config = dict(
    n_layer=15,
    d_model=384,
    n_head=6,
    n_kv_head=6,
    head_dim=64,
    d_mlp=3072,
    vocab_size=14218,
    activation='tanh_gelu',
    norm='layernorm',
    norm_place='pre',
    norm_eps=1e-05,
    positions='learned+rope',
    rope_base=7270.0,
    rope_fraction=1.0,
    qk_norm=True,
    attn_scale=0.125,
    bias='all',
    tie_embeddings=True,
    parallel_block=False,
    init='normal',
    init_std_qkv=0.0212,
    init_std_o=0.00388,
    init_std_up=0.0212,
    init_std_down=0.00137,
    optimizer='muon',
    lr=0.0143,
    lr_mult_o=4.0,
    lr_mult_up=0.893,
    beta1=0.9,
    lr_head=0.00388,
    grad_clip=1.0,
    warmup_steps=0,
    schedule='wsd',
    decay_fraction=0.905,
    decay_shape='sqrt',
    final_lr_fraction=0.02,
    batch_tokens=[32768, 65536, 98304],
    seq_len=384,
    doc_mask=True,
    z_loss=0.0001,
    train_tokens=397900000,
    steps=6503,
    dataset='wikipedia_en',
)
MLP neurons of a small language model. Each row is named by its layer, matrix (up: input weights) and neuron, and shows model dimensions 208-335. Each number is 500 + 40 x the weight over its row's rms, rounded and kept within 0 to 999. Numbers have three digits each.
After each neuron's rows, "fires after" lists the tokens most often just before its 100 highest values on Wikipedia text that the model never trained on.

L2.up2000:505511533502493488509443551490507515535519488554420502486522490416489545538506523495538447513462544531507504517584522468498539483401497496457525531523527519469569532531470472528469455610489474495462566450505508496511458512513558436531494485542494472447497480501585554457556503485498475548529623493488479461568523537487476512499524453440497524426436551507472567452482528543483531476413
fires after: " C", "C", " P", " Pot", " c", ":"

L2.up2184:515489513487458463474520449490433467440526554463506546453531481478510552437545530485572509503523524567500465587498492539463463551503474468553509499484577466466522438491509507478525485462534534503533490517512493468460567485506449531561552525504505495521507513470534483536492466556460514577537481508461501526492490489487579559498523562544477556528498534479521512476526516469513563533507
fires after: " with", " in", " has", " In"

L2.up564:482471483499562488444484543498593494513470507463503502465407585461511511572521446494450497521521504544500471516432533557482469540539552494533479428400425476507484593506497488486494519465504531511508434486477533514501481506557483450465542517501383504503504452516534484380505527527458448498382481487423553537456522512477517463489481489555473450533545456499449460517523478464582492525485
fires after: " (", "-", " over"

L2.up298:522503546574472535470482506492531531418563421474539509497527459501544536548546486582512466467516508503475557511452422613482547571568494434519456435468544414479470442456480509544472410485428496564503526496506491466505530521457474498423497499502583494447517516518464498445477488509548492430420515525479482573497477501485467464500539563499503492525503510411466458573496498450492531552470
fires after: " |", "|", " K"

L2.up1848:531542537498544515553491474531506511509478509413447556504458539513473426485495490526477476516514614509445505475515507543513519459548528503536453548575439475467539494470543554545524539482518488541463559506499474528559492532465434495480440512472559467399501449468420486555461479516462575470544526530524482495464526492503454417516551544426492408546503435433423474503473520518570503490485
fires after: " (", " a", " \"", " A", " as"

L2.up2168:527544407484455557513523495528515498545551625504550509461540519490523570464498442479511490565513479487493487466432536577511436496446511464517439486544469539490555516481434543513551446510517572476488570513457465448488485458500516460576468536507510518550488507506548506568531392557407491515490506521511529457447503558501522530430514501509555478451529494481506495471544557579557535562529
fires after: " H", " st", " A", "H", " h", "in"

L2.up950:468505514507465452507509468457390562507499530421516516476513569514499464509561544514541518556474510507503441472525520474464502544500530547535498495503539507434440547562532507537532446553440481464566538511482537488582568509532489477503499497583481437534541558430395514505588496506509490457582528453463482417412490493510385454473451434451508470501539485572495497465476495537526510446520
fires after: " 18", " 14", " 15", "–", "19", " F"

L2.up2945:472494465469515474433556556485541558515527533491459503495477461453518492513547441530534514547481468480527473508439516411474450536542570505481500442428501477509459420425456545577490507488484517479556490538471540539563506503496484498503534583541501571516495576497498505557583523518543473486497443479538478482491487476539450488497504559483453428591485479506465523430521515527496523498445
fires after: "|", " the", " |"

L2.up289:522476506524490568545524553404448523512466500502496527448492457460485536548463514509490470500539527491491563442479476526486526556498529514484491512509474498441493521457451573477474452465467476528457528548566481503524478511461543518471544592415489433456550536527492447494427521487453527506474461526547468456507444494487596467470548492476510512477403455499407516480559522464495420485497
fires after: " for", " d", " a", " L", " t"

L2.up2264:469538519551469491498548583517435500532433404488548480490612433414450509524509524490473531446494465537529541471507473535511494497545476507480494436530502476510455459529473446473522471445479491510450487558509502584489429512496530442481539545578496512444514499520474482515507486488477493571513512421439472539517515472519485503507472502471452553485563569445505457553498508456479516519502
fires after: " p", " R", " P", " K", " g", " r"

L2.up1722:548477482490464451480505584519556517513469492497524473427462510489445535438557557525558512497525520537486457452550552484496463574484535463605457507556471485468484536493481515508501474552474521531491458617487494540537542456443556539488446487548463474481475443547582544479477518486510482510567534574452527479432595457512546507539527427486556469526501534546541452513504550401547489488474
fires after: " R", "G", "R", " G", "H"

L2.up2156:488510588508513509465555552526516538477440500552532537501488476497458577481504464510491573479504522490459523502554561447451526496544478432490490477556448473482494480477533510555497443446488412556547465514467517549458459575535474507538504572497495556517536503493435478451450474467535496487411525495473526527475483477518480494497478531484459513466490574496506497460466500533488531482456
fires after: "″", "-", "°", " /", " |"

L2.up2708:494499516530499489560474499567529436492485478484549507437471515482500527518512540429455459510456494559428480481558475457396481503498489549460494575473459508509508536454510548473570494420491473478409479526555507410538531486533593457435510435485474542464466516558587553495416526503400542521518486581465549518520495491421452524564522540485501508435528459543524476479516489475561524492578
fires after: "\n", "T", "}{", "N", "H"

L2.up450:481579465560552460500560484485478510537482491512429522528498509461491493483487522467502520469496502478446514517512524489482502557628484525547555536457482486454540509549492437450457470442465471445456536509555565499449495496543465483504489494451488512545604477499566469529459614472521493446477505486535551454534466502544477434446524502493515517521514502487484495438463484521588559501453
fires after: "\n", "-", " met"

L2.up1241:541546530587589524461475514430458523493487513477475481553454472486539478428488486545558521424520522459477540441569521498520435450459466572501493528553507516489437525477506458417496515532514450521466523481535493501536494502501496496475547515522439441391464501523515432479476529509534558556527550474504469509529420497530423537592446425473491404475529468539440553493577485537435508463481
fires after: " G", " L", "l", " ol", " D", "G"

L2.up939:488527565551536493545477521595426499458478535576495508482518561465544510458483496506455525528458480505514529495470574452476342502507486495537470499523467494471506454463505425560535480526488466427580503436509403519538547458460443479406527542456469529478542478461503468558541509513499493541427464522510501480540527495481483455539545523526452451587533511511429494482565488477448485475493
fires after: " T", "S", " L", " B"

L2.up532:548493500431448539522468526522453531509544487404478421502482446520480547476442516507523552495493507519522465568532516494454444469514504436526594518595468543478529509428517453493589503555542491576478546461486481503560488489438502549538466470465534478491505469592490496507440461495503464526554532502527464506489508558509448464473498572486540542493530545489497499528466487517494451553512
fires after: " B", " (", " H", "-", " \""

L2.up2746:487501504480524505544551552500537495404515520529567514508449483514529455517413568539509517512525458482567512489541485486454509546541524455449560542489483505433574518533570460493496518519474513482482460529521462486550524548518611507471485456495465545533413494523628503488444559480513525554514470503489455450475534512478489487536506458587511452474511501488510505523502548479468501539498
fires after: ".", " N", "W", ",", " ("

L2.up3001:557526562499467462505496493421475582524485527469502531521451457465481521606528484520515530510472530497391472464486449488512437493534450471496451480484484426490523493536550542529495491436551478454573501470584571518499466483498456525475454524523415532492521447519397483424541483469486468569516514527556506580458536532421524493497544484517560487486573496503509483545544492525436499505498
fires after: "\n", " (", " \"", "=="

L2.up1631:466442573454484475530447488520545454481527442524443501496550447548599507517491479512494443494473516465471507489525507506485530479407501445573554535492428462544507583541429525600517447612450536455458541511522522530486446514519473471480474533529516492546519519492529484517412445474446511596523496519454512555548545570414523489515464474555448478531479536462528536520492559514428460476488
fires after: ".", " Website", " |"

L2.up95:560513472467568511468503583491596505529524522523531425494430520507550608488487570448508481555572524484462520492524589480471508494481429520508487577536514498446529503498504549454445491469514470473482503510563490439447519481547473494506588535474515491455485464520488549494522466450516433466444481502500421475499492486524541509497534519508563515447526502406566507491435527538534525490548
fires after: " H", " X", "H", " Sh", " J", " Z"

L2.up2906:470485593460518550464447494460540496445491560498478477512605513606487524497526445505508468519483463510550474517558551481461465445481517536436543524491485489472510513507512560474503452482474526509438564506501476486563516474478493484485526432558532488484531471481488451487477487554454470505476494511526541513483497483468501498449496448546483430502490486491479462577509473496514490505538
fires after: " in", " on", " at", "In", " Website"

L2.up1666:575575475514546501569502470474514488513533486532544508443483480461528539525466582470501558577555459558548503514473534455461538476490448581551467512524460494457536542527521438436540504530615499404523505521480503444462419547492507585480492551554443490512476479498499508523495572535537481494471483523573517567430522514469453599525552561541455511497519508506524457483497464530496451571495
fires after: " n", "S", " N", " s", " S", " f"

L2.up424:424478510458512475526516494586583483533437516486527489462574500497418513543508526541436542486483469510400511498469517441450515546485497562512491509469488546448521476508528492519489486535481501471517472428550491505533449507408514522459491534479459637456421479486556447504511483519499462507494463525459480509478529482483535435506517539490454529465524468569555500518484528480542460538479
fires after: ",", "′", "S", " (", " N", " n"

L2.up1123:548483480509480496541522486466473504465481453544476485477542510461512521439469498481536471465467493451462490505552517555567596517454557491438515422437450514385526478621498472475501506478433470498539477489526502530521536458502498464571547490505427423453623527506437561479481448562506550585558644509537551458539509441567435529548433562525429496505471482526494503444536539512515552568527
fires after: " 18", "th", " Gl", "19", " 15"

L2.up2112:477555434517553487479539485420531523588504503521559551451448516504561431505531502477494537475531475522497491466460491462499513460545552518495497513460570539478423462483506430496593461439521569495457489481430518509481544573377488589527549566490529503482422473442488542532467474429515532480544465441457438553374482548532456436534471520526487464539558547526517565558547503462552564512585
fires after: ",", " and", ")", " so", " He"

L2.up1888:494462468519487476545504468560469558512545554472503484547460494513478509383500487402421565543544516462532438509535550488552503401436494557557542498476562506491485478503517572526502479477442523542498545502454450532510422476532433561525504561505495513498516529439485492499504485468497506526503430572547531469503497556576461461450465488540505512599488458532487445461441537433506550519509
fires after: " |", " (", " —;", ";"

L2.up697:512480439477474482497554432425437480488486542513444550503499540544522408417461500491421513539536483506512488510472522447471480509469549563554494472555556441478501523527497529493508430528517568466508514545474503491496512504491526447565431506480481454408472495506487464487508410494535525486503507502548553481501480506519442546578444477481572540493524490489535496500471442501508537520515
fires after: " G", " g", " R", " fr", " r", " Br"

L2.up2941:459496490489522476576528470536498520430573487424485430492526531459466519546396451539572471454535602492475503444531548420488469413559566493477455501496563481553518476461549519511439510551536537595568531477473513532463528478494529484488508533616566492534470537531533407524508479440541523496505443532479557501535524542445514409453456453513488492483491502496504527461510568463459587469450
fires after: " (", "-", " un", "+"

L2.up2462:447559542462461522470518487475539433509472512468617424494498478421515509470513487551528528518507457504489582495459418528493436460509528543490479517511491457460436453474444495542528503478496500528510538531469513496504543501515475504506416515542524487467543514536450567531566522610526502467498476484536468480527548496615500448480438559543517512533514485498506504583545543567568494490525
fires after: "|", "\n"

L2.up1839:478509477542521530497535472504519470515540505469582565492545524542524469551562504456489549527470442513432464431411493536424487518499550460585496479507473544489469489525408511415529473517522478489491519524497473501560489529510510486502453502474421508481480546535573556515484481536502548492484517460478508587506515514536493528496500537497544516462511443486517505478388534547489519485485
fires after: " M", " T", "T", " V", " K"

L2.up2861:470514475466528389540508581460527501548555535519512454516524477490502467473464571424440512493525541422489510516552504408469515523561459501533486431479470431498499506407563451503528544498532454504496534459532507542458510451507546545484552529551510477521424433463452482495499435482491480516543535492484521466523535448526431440475495535486484501523486523528498459446485550548482562590524
fires after: " C", " St", " D", " d", " c"

L2.up1087:446491488484626533425471478456505499448542477515464491490521496494548503501452508451474511486512514550437499439554491480524503461493458477508540406462506540483514493498490523480502517484495569540484562559491475516545540528527451482565532551576454532464479522474521539473475582469462562487433533427449461565471531485546430505519474481507461505461520508564489497473450497474485507444459
fires after: " r", " G", " M", " affili", "R", " g"

L2.up2601:497415496569440462560464497463567439468587473496486533485514528495466507435537475565542487525490564546470520481527503442513460444500503485435495532457512509579500572457527521506463517516449507478501540471511455496503505512474444450544446477475481566498492503505510516467483571521531471524482512523476579433490485437508560418541515480499526498456493510487538486500431471568577526428513
fires after: " Sh", " G", " J", " H", "H", " R"

L2.up2862:494562392454515579512433511530572468468510530491560552514527436489444518497548486458465440469532518510466510469472491495482515442529521479492441473524514505398512478498451506469531447519502513584536476475504445480470509423519547541464506506571512490507466533512484556460519468556472493477460486575525482492502553557502574478446548512415468445524578502494455453477451584564555523521499
fires after: "|", " |", "Billboard"

L2.up1800:523459532506536522505484455512564452471498544548510475555507547492485503540490525565506501538444514475455547567528486511433508433496574489464486506493439476597583469452488557469533520460455477476561579502445440474469466537537518502472500534503477511463471507547483482507467467441464534503456467513437473472500462429467521494497441514544484464573496508476548528537562512460533520549514
fires after: " as", " As", " Bas", " became", "s"

L2.up45:501517525504544541474490476478502541550533504450489438499572432463501483521504552506530550487462472478451457482562464542479473479575542480368416506507536531494493438475504497520463478576439586552489528588498432479497467481546469531480492529533453542502493438519481454501453495637500461509489561454463467449527473575538542559532437546468555423465528536516539491505523455560508541540449
fires after: " S", " st", "S", " member", " St", " K"

L2.up110:506530470509489428509490445454462535440533536514494462491536482512522581541486530480425393454496506467537469451560487494502529489491448480480516544528487513531514490495432486444409385539469519429492502510550485431567542469515497527486545538496475493532434482442446511496525564387528421551514538495532436518399495535538508488464507512513494500457457440514521499444472494500548520511504
fires after: " 18", "ib", "th", " H", " N", " 17"

L2.up807:523540484492585477462533509494559508380533503497438490395396530501527558516548495509461484488430503432482466538472465479471525475539463523434569487509495505504568528533519553504537519513415543485464549524465546532494482438533564536437547503510489429517513457522455488543517510513451510487516550537504546468497430468457412513547537443459482446537484485520476505523484557517470503544444
fires after: "\n", "antin", " won"

L2.up1675:510508522512432558555432492462460530540497525421543500572519475437510535570528550500498530480588526547451480465528582528476562434553550546533492487440466446513540443471481511507516489544500511436477516525510495494479471501442418505444466503518506467495452482485441515524554524518525476594541490462516458544510502493504531471427547458470472499522549511568518548445539519477438421526543
fires after: " N", " s", " un", "S", " S", "-"

L2.up121:488518529501503481577575563488504569507405491437524528563509479531454544545494473512575558470521564560523489507513480549552503501507475465477487533425478474475529550427548529488547546434456560518476458593464538527520501459535490482513509541548437505539476529484554462455498504481450511496540484533461452497472449469546482478470472457539477471487617584548504385554428496404482530463475
fires after: " R", "R", " K", "L", " V"

L2.up324:530453496541523518593562501516454465497487514455499497450484526511533518461440537519508493494468508538495549469509480489510514528541521478536458510528461598453471458491565503445489506480427473523574571498486464506507488500467556531443519476553472468482498468433529541511511538480563504553436518454552549460473457475480475536543517483405579491532503483462475442469514459535568529504476
fires after: " (", " \"", "-"

L2.up823:513505545493493562560506519446437535516501507518557561531545529508519530497474522485537438505455501439424484568454487428470449474504488479558552490508496450472478516542510510549516533446533463548570502609550428503476546412456496450527528479440434420484462494487566424491462498513521518525513516543560541464506483504453469525521509519491514499490517482483420504457512513488540393528491
fires after: " T", "T", " B", " W", " F", " f"

L2.up2165:522523497530467502499495470439511532514518561449511462463516523527474523477470453553532508501517550501492530519470467519471471382435547446499505480465539522469467499515464537518520490429479513490452553559466535433498480459521502413437517551470472523506492480502558485565490479442448501523556517417561434481546553419481391532477485547509483478526523588498506476457417553554549489502455
fires after: "\n", " (", " un", "|"

L2.up1343:487478554551471465481491528555534439541453532438527477408588520519494532593488479476469494520529481548499463509440511496530467595386491531498533476400519423521492484538474451493365483471579482496481514569529509522510496509501543518566475556503390579477536486566538512535551421433546578524471547551547506566495506533504514486519498452567570531498528582514527445523589494468428542525488
fires after: " (", " \"", "{", "\n", " by"

L2.up1213:528550427549532502537463526553469444584499571583517481479523461432450534512477454503464502532545469455431469472424539562448502386500479471555471521432449452491518565535509518538555557522464494554494507580492597508440504401488485488506478500477480554516484463588566517528438462497484523544492461470498507554534532491446499540527486515498505466478580442512538513460590538485578454481481
fires after: " D", " d", "D", " N", "N", " in"

L2.up1833:513430502504510460506486550478515499514441499449504482507503505502491462450523541471456498506549500522515460551519409459501568498497508536526451480495485488491561498467515498483483484475485496564452505479618506542494557456555593530421476481520477518484475494459564540406485564457490520507569533555466481453474514506482555476527499505512496500523500498489432478561555503563484546409511
fires after: " (", " G", " R", "-", " \"", "R"

L2.up2988:494560538438578520418513490479437411487550461444602519508405541485497546460437464497503477473537502456466516407481477544510500555565504420555493493521503494497508454582482490536524583529487540526519477512507517524549573480523486489511537496571516517579548483533514476473534488530459456481483493481517528519549502458522554573514460491454522555469502522503525435482503472532513476511499
fires after: " the", " The", " Count", " Th", "\\"

L2.up637:483440556564560479470470540511456469520541525491436526539521458467512409447520514534453462498522523576480502458506458571548525490463496566481454504458461423498461533556439543436476453554546465479498532464572555569484465467481505443509604450444486464524552452541486446477497525494473501545513566487482462497483556563440549473480423472523501488502548477483363545512477513493462466539520
fires after: " G", " d", " D", "G", " C"

L2.up755:511554550515457539546505544532499484457473521445510515438419500564494596498458513484506538484510537443484494531513491518470392464484501438509451505538523512441543443405546524541516512451538559478497534561548475466519496424468520574498472493540467522489487443514477460470478458549492510519557442512546456492491597530497447533507544476549517513528477412440453448433471536518588501484525
fires after: " |", " (", " un", "–", " was", ":"

L2.up192:586550544465535566552475489530483555430449458520564463530424488478568486484537392508411487478527490486489477534444466510434532527449457452528534481499444504432509481456507530497529525546436515518461517443473564470463444534467497448530487487475478475516512520510529522533491430427511528616559491562543454484455526471494455432486498520456502490457503496522476532480470570517477551521554
fires after: " (", " $", " +", ".", "_{"

L2.up1256:474545455446394520532455556531463619576500465453463525521528471501492475432453562467491497511442478487521445415431507508511413533485502505449475476570485472481503456487485482483427485479441478502539508453512543450543498513500482427491491486628510492513490539492477448524487526407517480551500552458542498486482510505506542528501522511475497521476528432513457467536477472529523501510499
fires after: " the", " Par", " qu", " Qu", "The", " The"

L2.up1458:549489454459512528544535464500473555582536458489555515444489546486540603521532573507512494536478517479508535487502558476473527496477492475553494469598492539493570441437581474476476440514480466517493503555487532601496517531481530469527554493456391447502485526461513503541457549461423569481472446504512526481518542537532524394461480498514536451440493519484544454484518566465491473463409
fires after: " \"", "M", "s", "-", " '", " ("

L2.up1552:543535494537533588484514555476519515462493579465534481506462542473503502420468465531539468484525533553501518433530549538522428536543470538486483384496519500545525523572428487512478501447478578501564511524532469478467504522441416466510443479471520550478563552547521505526506506527498459512481518444544554465465491511511428467450558500498516426497516482504465485501511535536563489440482
fires after: " the", " K", " Tas", " M", " H", " h"

L2.up2481:506473455430500483495460536480523537560515542544478583506524472514543469481493607533454413472517489546445530452485455478463499474462485513553511545523517468577512548529500484459449509488468436515452542442488502525456491465498504489483544450493491469503578506489503510503504544509483498524528513552524487423486569462489515470521501525421549441480461500444464492546497510542459586488499
fires after: "-", " and", " \"", " (", " rather"

L2.up1775:550479460491455471588440607495498514480542492432508612486470510441461488481489625495583474539515533568469453443511482533495504532495590470601546515492515481539475559513476421483529538541443515556519495456503469452540512480523554535460449463527529498477462451487481524491431451520528457537482508413551542535486469517499599471503528514535507505501447422514508475430595527552523505531551
fires after: ".", " the", " The", "\n", ","

L2.up1114:463496527502467473516534494506514556530488538495525506548514549521556444496496568556500506489502493523502516466466423485569521497469516513491472414469500570509501544493505483523513442498548473547443512510598532480481480418498532417511507525487487489449524519532596478474472480560523443527529537476483546485520555528488562464480489531502539455509518489520434466461414496460555478397574
fires after: " g", " m", " G", "M", " R", " M"

L2.up3052:478554454484511596513516442529542526531552516616485534556509490542507545459540562561547521485491603556458597513477499518464480496464505470475544540465427520495484534442460493482441534469463473464452553472494514491446449445578519542485481446439467524434474472426491447511564534502477454521582500544481479517524565501528515460551597475537460482513516488487447475444531450505454576496534
fires after: " was", " be", " is", " were", "==", "L"

L2.up1230:484492552487503455477482400478505566544490555458470565534517539491488523555493501583482479552510526583523459475518507540488442476548549533493477518554517527496505589521480458502444418469490501458487419553500493443470504473506528508519508455589467458467496488461524429448493432509532513499453548532439578509511536411503513454531444506510553429519508505499471588446566542545482469466477
fires after: "\n", "|", " \"", " No", " ("

L2.up1949:513530470460518477505523455424483509503484519560499505457482454500468463452551468482524555540513525505572480441483518506512495500495577532512436517473509481514478414473499491550472483465429515485496533461527579554492583506454537510428490509517490519456486560477429549484512545450422388479592527519576520514482511491481456537492530532543454520520569539521467483517527499432533581503535
fires after: " |", "|", " the", "\n"

L2.up402:483554516519497462504520486559475486514568573429552517427476502497540478478467527519523496523528492543575465486530476453488457466472474490538498388438435488466598528543441554542496504462483549569501519506432426500535528446503475489548458532491422480437484511458475504524513514502561551478443536485515529488524493548508462430457465476451477439516493553463476456462437551492480462451405
fires after: " K", " M", "K", " m", " of"

L2.up774:490459504579510487468460494442458516491467575516526475545558493515526560541593437515563501554492497428520559441458506427486538485519461459479458504477463491466486512533441483536578464494520521484543537565467522529564530551510529481448449540438514525507490487569481517526552581454467401501482491515527517547511469551487546460464451578461466528489494478503486434478501510529490549434444
fires after: " |", "R", " the", " P", " L", " t"

L2.up1671:471481513456516472497486539534513523487507503489483475518478509529483482488466470501508408479486551483568495459538501497422518527464574486478517458443542444390482512457499498426555474566489548504489470577458453493502501497473510498572512498526477499492523496537538519487565475483505501533472515501410464464576469539616435559569512489551448513525566480574463461432493493464497517521550
fires after: " G", "G", " K", " g", " Rog"

L2.up1305:519481467500548467458550503466533536595505521453472558485536461441439544569470518428516525421534575538522539495493542492551496414518534552462497555558505464464514489476542491480576436431473433471551468526493503490454535494497557559527567532555474543542572492491537492524463484487487458523523495443479461454496580498456490473476486527476446551505518549518510546466521525521443503503443
fires after: "-", " c", " C", " sub", "S", "C"

L2.up1360:466507479421458483521498453537509490518470504482487482408476474554503446515507523441579449611548515493494494458533494545492487487414564490535472532460485503509494468534516536531484504450522509404501540488554481524486518475530509563525520512552494489524601459535503509445513476466529502454488562528513416559450483468528526529519489472504499497492498496456513430604477537465452519468530
fires after: "\n", " (", " \"", "R", "Mar", "-"

L2.up2433:511469531572582471423508460582523496472581530561500526439476486488486448497487526499491485414489530507491501467476479563508522463527460592514485482545513490464526512466513451531483497587499469422449600510544446480462481578454551508489473500520451469498500500475546502478508475502539561486529504464465480466508460431546514523557439471471547517503501517465527518451456475469522443603568
fires after: " was", " G", " became"

L2.up865:430512433552567442517508530509528505389580470423477530520528555450506429467465558505555426508516501609510507477433496542492504504505431525467517487541437528496528487441592517493453498557470527543549479475515514492471517477495486483457483524479487515513503505467545478458464527494559475502425538516458511491567523509483436383458457471489538442443460467497441518498479513560506597533476
fires after: "M", " m", " C", " Sp", " V", " G"

L2.up2970:478498496464403533521499458501484475467496518465550554478450482514546540480495496497568484549479467516456522557524431487542539485519515575603515594457552472494514533536537398468500458412522478519451469559558482462436557503536484523502509483492514472497508477516413555466547572517525575503519511524496546517505430481453505463490476512467580537465460489566475499482564552460515547495488
fires after: "\n", "/", "-", " rem", "=="

L2.up2998:538495548488547460424487415483531551490488512506525504434564487453498506544553443477577497491548620565541471455530542465471494433455470514478550539444493485554564512536538436575528533508437498527439529532542450477474440470517488511526454504570483524482509516520512558527485504469490489561572475486441515489525478530440544571555507475519452503488463551511556561502535556548492556516520
fires after: ".", "\n", ").", ";"

L2.up1767:465504478598490527523554475493519516532477563418514495476442532493523508494515545497502481590515507475500519506494427493505476561481497454516487506542514517499520517433480549499526425516445501459528500510523496513464447496431484442410523531512489520435491529577522494603520576518448532480477515469422516505439522504498512528480636533523477493467567652444497536485500533520474560521495
fires after: " (", " \"", " sub", " ch", "B", " m"

L2.up1421:533463476509484465402553565556479485492559482526462522454538520525447460387510445526484509482481407512533540452448476459526532516581556526557457446502456524480469530480546552606495448506547505526546478457496451562518456509519486468451545518509523540457495486450439499513436545540469535476501593558515519523531478493514496524457489495417428485455507487497395436507594498431493481471534
fires after: "\n", " According"

L2.up1591:468525502516487510530561478556510474475589495571499413525513555566422521480496494455505439567420513523454511507519482599557496504487496405522540487511572470543499456492406458478503527483421475478493495478484483472581544527524434507630490509620465503522524501450435485439501506519539513545476503560570444447491504474513496538515541505441466461569469553560500521435539517489482524499595
fires after: " 18", "th", "18", "19", " four", " made"

L2.up965:549525406531419516498473625567560530553570450496490479472492495452528519509520549569575505493475508534561454528485512511503546437563523575512466524501512525522459568494585473492473520507476521520497509434565542541499471438496570458528518493488485526542524501510480449471479522503467483467487513529491507532475500469566542538474433525575535508509556510444497441546533516466491470551486
fires after: " B", " R", " El", "R", " Kh"

L2.up579:548488445420477555508502603469489453495482466517537492488515527501528497504456591415463459425502493464540511486478560537516539435457579472488489421487505470500526538536573497470501571515527499465481472485508574444527512532541484473527492506500527485532525565510514495399547560498489501510470546446505533422541556453474503460432485497487535506443516428490541493563552491518532528467508
fires after: " in", " the", "-"

L2.up1585:501500443497478462459490558529534567594537482516457448501449516489461519588477467506473500508533502557528469508507529459515540554524548467565548485479474490529406568499516520501511496439468478507483528492478497478504491504469499475549477521503466522512462536564493527439536506527560512482488506454437469499524469508459415519519545511565513432522537504534485490476492488451483461466510
fires after: " that", " when", " where", " if", "%"

L2.up2542:503487513510448433524521527472464525509483476537477517444551485521490455507552482537457520471489603466488566501455493520443592447474460449411525470523473565520460536537518537504559511503439534439508482533516513540526468467438556478497553483468510493529504519504507505500540562537428532479475502525522532547444496491522476423435509540522491455492485519510486543557460594459505469506530
fires after: " t", " B", " T", " b", "T", " d"

L2.up182:474485547488518444487543527515531461593543487488545437478516512484535477511496476474521542495557521469558507477467482415572489514514533472529458501474502502492504509501531520549494510485478520480462528471548527469481518509481510469536443540542434520461513540456489553523521531470513557488433628492469511541467454503467523485559468465489437451549473467486509452518533512569557396410545
fires after: "|", "}{", " to", "\n"

L2.up2709:526549496611460496492448522518503429468491523481516463454518499580566507496511564460502512458483522535476425429515499479478520535531536565454562459562488456478515488505464547609528494494458477491418519509429483498499472540451511521424527567464592489434498504476557477511506556473446525555504472507477484537506480550505593473511503554526503502480511503497517548531506469512539525575500
fires after: ",", "\"", " of", " and", ")", "),"

L2.up475:496506530487522578490568509463482514528529510502518503482528523430520459522502561506564476495431515462480477532513507474491572417435460502457518459425556555544520503496596526482493486458503440527500501478438563490496506485542509423483539522528586525547522516475442488491536497451509472498391475496527518528492556509454532450463472445577476507548553495471474553448506598519430507533430
fires after: "-", " c", "}", " (", " dis"

L2.up2614:458553502502470494452478469541503542502539441487489495449535519485477532527404440558477491539555529502437516485415563447445601445489441552463386482440480485522482478488427470481542539491458513550576474488550461536559450513572499515449489550501460525488532520531517458520494560503423457498544486440501447506472492510507526490503501481598506410454451548556442532493522520493539545490484
fires after: " d", " D", "D", " Ca", "d", " Al"